Part of a small language model's weights: vocabulary 8192, learned positions.
MLP neurons of a small language model. Each row is named by its layer, matrix (down: output weights) and neuron, and shows model dimensions 160-255. Each number is 128 + 32 x the weight over its row's rms, rounded and kept within 0 to 255. Numbers have three digits each.
A block is one neuron, or neurons of one layer that tend to fire together. After each block is what it responds to, as a language model described it from the Wikipedia text at the highest values.

L2.down5:084142110117099121089105147136131149111111120073099167146172158141135077159174148144134097148093109154113121153120124146115175137165110076171155198144107122145117139094122073156118169101112071092134105163069127162100153105104201149084126123118149107117165075139120121148175071117150115106
L2.down72:139166119067094155111117168091102125145110123112088125136117097093108120098121110134174115174108124127129081139139138169100119106153068120146135095099093107124151171109112047146072111083102148108104109135065148074136119117105158163120161161195126123137088157082156135114124129152118177138
L2.down82:142144137192110211113160204124160145109113134108104121113139144204178088153151165093101122178126059132103153085154103160146114152145088095196119148142128131103140145086166137103189114079094089103162110175131132121141067132132122138157122114112152088049127087129103166161088120094171117116
L2.down85:110111131106130088124101176141102156140157174115143098110126084165188164185137153144122123135158136115180219205077118114081145038146138131122100116068098100094118190171153131145078080097100092127138171047110115132135137183111180181158123101133134074140161143110163124114141170154148134123
L2.down92:126119141111110150108114170160090091118161084116110156155148113098096184111089105068144154096085134089162131127092175139080073138132093111106134167118105150149123173148158156138102111159188159129080142228158094110142179182133114127150147124118139125098061160147094167089141113146128145152
L2.down110:147149013138196143134110139114176162117021085139143107084097114105157177129170119188140152234206117152150116184142094118071145138128129176101145098149148059092146128123171105114125094144174098119166132173027134117116108071172161130128135139134118166132072095118163157069123127147095138113
L2.down117:161116130093083082135093101173089196191135138131144155153126147123130088143151117057137070074164111131132132103149157123092091129137113161109156199099098138036140114185098138086189123131127181124165181145094107106163137113060115104128078135131085114110098115132128183158095163123077132141
L2.down311:118154098136063081117097149164092141130142115122117138139153166163070090177084136159104151085148135133145131147173143111170082117151149102121154136121141121168164128053067162124130163114145167092122124101143136096073177101190136120085125199168191071134053071125155136147160093149099051097
L2.down345:110077062142115135127146093081145156098115108146162115136088092076079155103153123154180119136117123114159174092173115135112110180102126155144122122128104136127127140181148133089140159096043181184143080029112108134175149121139139172173138146127116157112111153041103173168117165167134165172
L2.down353:162137102106126079135127165104135084167205131129137158106124073122086068174097134137112060185109116142115108143094147074084103139170144192113139076090194106099161102098149126106121054160090217104122122132130093126087088127117176136153149118142146111103081086134157123155123118143149143102
L2.down381:100157112209089123105116100133189087110196165173170131155109100140141119057134178111156119097121139156050136164106170099113147119163138058146151145170085106063147097143095091137108157136125116124169116184129129149109156169094133118155149054137136086114107181183146144120084111119094132132
L2.down483:146170177069138141133141129133104106162131172047123176159112122097122124136119151171093160119114144125114141093080120199138082111144096168128154069126068097170167181198073147117142142103089120101093179100135155108131194076087106149125180134140158148101136079153126141057147162075078092113
L2.down511:143098084123071133137074123124146140152167102033124145104180143124134134219127135194167129070102143128144091173110124137103118124152107105104101167122153105102109101099159129136131200111124160117159110142038091131115126097170118125115115112143191161171157114105128188124101138166120141091
L2.down578:105193073157053130116172104108065127131110146144111101164161073119089120141127130067140095109148141048093108167169188080142093062160176077094086102125131080166108112156097157129159129066109139084129099212136121109097135175122104123166101167148126135127089129140181121149093048082036128182
L2.down692:154144128120168133085169173163197111163164118164099087087080136137093152140146100121085094130193146141139071101163155192122112095066145161125056121099150110093080121166139090123204116103119157114136143142177136103144170165116191151125147145093112129162074106121108095163144189130166171141
L2.down706:125151196137125070135147055142134102113087095159171155144108143150166161111126050119109140052145148157224144155117181186110124181126087122131128151220072118086094104109154124158136116113169133106117091122097179082116104095152092110126102153169097140112097127107176155158121124115170087121
Digits and hyphens near the end of long identifier strings such as ISBNs, gene IDs and year ranges, plus the "well" in "as well as".

L9.down430:110115223126103100155095143122131137135125155210068105141120178117149095194142108079080149080137154139104132067127134108144169171072066173150080147151071129114090113101146101165137162128162132152154116120169097109087129147188077095126102141119139129115164189162142141105133109108127099066
Final word pieces that finish a split word, often superlatives or titles and roles, e.g. tough-est, psychiatri-st, Prom-ising, Vice Admiral.

L9.down322:151106081169090159159139124138164110127139175113114153150106100132155144158065165159138147109112066155128126188116111132137143148162170107183148179099113108092147134144158134124147197132136083098084083062163137102168145162106196121130113107160159135121103124182100095137128115146170168171
Continuation tokens inside short codes, numbers and names, mostly a hyphen after one capital letter (I-10, U-shaped, B-side), plus middle digits of numbers.

L5.down98:078158133142118133113075153146095132152121143096101159145115097143140128088106079129137081123126093106072178130089134099110083124101149116174109109165108189188126110114146147160133090094093176136094103039092110088070133089076123136162107184153148151134083129119183087153092149189123154167
L5.down114:088188043125072118167139170132125147131119201099153123166140178132134120119169117136097098139120082116177151146148140119133088103166134108156109136088107086161146125127125160156106127180150075122092084124145144132076084155129145077118172191127172083113148107177113092119137122119177120168
L5.down242:113113134151116177161093169133146145115113159115156204144122146103095068145131151137160099103154169157100106182175073161154088105137103142119133144200132167130125090103150110074135171115143126112113101071107110128077111137113175119141096181166099110104162125178165124179048124129069112116
L5.down294:135200200110144144074134205088120144091141092129163104082101125156142114135212148159068094093113084158117088127181098108104156130127107113073152099120070145135109115143170146100144119095152072163163161119126164134139103097204100155083107118129151134154123115140187111128154162110097125125
Last digit of long numeric strings such as ISBN check digits, Ensembl or NRHP IDs, and table numbers or separators; occasionally word-pieces after a split capital ("In|iti", "A|ero").

L5.down87:128080145096128140147137110172151105103121117160161118129087169117149149113109092147145152155127206207134148080161139130119097139092126151166085133143118104091168124153189132150083115142134117165097099097095105107166150083117121115151081126165097133062121052062125135105167122204150148178
L5.down195:112119106128066124179175186161146115122064051147123091059121120120153144152146172080155135113139136117142171107158078124165174206131122096122130139132118115078190116090130165128138157139128129156118148130104126156121138120159090165136080094078170124126085188121067130087198120165146102122
L5.down381:128123086156206179128146142198114054101099139130092184080167067114141134063085156135129170179094097098162164154168110186088112135159105155132085180097124093101164162146118095133120111119142130060127155134076139141175110081101158080141108155159153136140153132101075144140129157193129100131
L5.down657:088077140136130108097208129141143170127138115142155155136116137085148177158088056103128116159125176189113125097153080129099123129146089109105136090167125115113153117149144100152163165165054074195070169118134152116127131101208103154168164190183168090121099137090109189088083167123161133083
Final word pieces that turn a stem into an adjective before a noun, such as Kenya|n, Territoria|l, integrat|ive, Planet|ary, plus whole adjectives like national and Japanese.

L2.down101:113169158038083141140119186183138157124161159119110085097072120124056117182126120182143083135126146113127111101140124130087142144129169127142138122081136120159108159171119154108180137162106159143164099105148177166098134113141122119136073098099145151109090158145120075120143068181077129139
L2.down111:102104098124116146160034117077071128117190134160127075071180111110177151139173209149178145130117132158086092077114149162139125112159139086156210140102195124168134156085187122181160127123110107215168103105159090177104099185114124133120101086131119109148133190118142125101100092097140146149
L2.down173:101092107194041094147178095166212130120084106161159116191126111145153105129085060110110136208124132094158131117151153190133138062132091104113143128163142087158164084122099173132108058146131144095133136111090138099118186131105118150074128142116134061092114140152177091143141138115133139134
L2.down189:192091098145140119123206048179107110139133050119095118096133136130126153078149136153057097084103145087166067149175126119075130059072119180146137126098089136112152129140090123102115155109124109150125144172155100157198115134088143148121053145134075150140120127154168129086118094112159150048
L2.down199:104157142099131142122143098180140130122115151177140156117193151120110182058117120037146161121192076111092119146136174076088141057092058113111172169156136055128112081136071147092110117150074071168107155134197135149082193155153122157148115070119114120140111107165135162138114151101156120091
L2.down201:124117130102119126134128180132183117166139117108122148124172106168049181048162173112157107159153153072087094169116142109116071108122117139140104125093152224169145166070138147111210114097164186149163126147156159089118167129114092141162142143148176081092105125129176132148122134085130174134
L2.down202:114150167128098148159118137121153168111132171129171122096141124174141103135104121133163079099104142151107151128144145086161133096160173101098137097132061104130140120153108105116045082143081164144138129145118124172144097197130116121152063122191177060147143160179112140127087143140194170184
L2.down245:111167106095080136140118170158157102131157161146160084183109027058128119076136125154119139083149109151132140107159088157164145162140091109117136102109145180136104089122189085109107104133149143110087106092086111081077086195166168111112137122098158131123108151121126089129127173094102106110
L2.down258:150133123164058086195156136149173126136116130161107104164160093149093152142095104128064153068184181103164112148163120151130110146149098114155087179121099098125097120070166109129125094140127135145126130127108168142173141096095132162164082051134128174151108080111117134186156096133142103160
L2.down465:128193143165110125129158109175098102092097126145177164170119118162108095097144164112116083153156171072090086141160153064108111138164081111108135157084131149138168135147099070118158074167122119121117090110172180118079151099197145140129151103133162157138139196155190181114069150055112146118
L2.down499:092115089170107136118110111126149132149139143103128136133142121114146062114123167098100130112068145070094101148120189060133139134160146119105147110141139171098090146134164108155114095108092123150138121145146115104120099131125125136118108167141146117165100103116094098141139130180148117162
L2.down521:121158149101160174139187079143161139154087144100096156089069103066142096154146163120113122129069079148113110131175073108122142121139121135118175084129076124139115076160169125129116135117094096059101175115144096141123092172104126137169132136133134134112164143097103189222100184098100134139
L2.down538:112147113148069102090142176164153143176099158181174146087101164104143125079085137140093106137117148150122089119197061154139124145124091061133137111162133120124114137135128114131203112120117169133132169098092112139105129134155128125176129091160101129093113154075190163088197105074153096119
L2.down716:043110143093141128144148134115099127054104114141124130094145157131085153118116155176152147086136114133138140112201158079150180069138096124187124116081137099147120148106146105169160124067062109120065116166102141151090123165103105114115087138132144131136162129145151143166128165190137148166
L2.down728:190170178107092110122191193070139150098158077096101140146129085124158124108125183063178145167091172155082147129126117108117088126122063136110146164110092165156104107151076123108165160148110096131093173075179141142050112112120097118087157118145079104175082151142152112146145148097144131140
L2.down766:107089122168105125118101146105077126126104128111169088103129138096124116078193103093098149130111110129146121086154114157146173111106077112113161072100081159138132082080130100146034152183148112113133128132131099195158069209164176136120133173117104149122116134135166118120111156140125165181
Word-final pieces that finish a word already begun, above all the -n of demonyms (Kenya-n, Colombia-n, Romania-n), plus endings like -ent, -int, -man.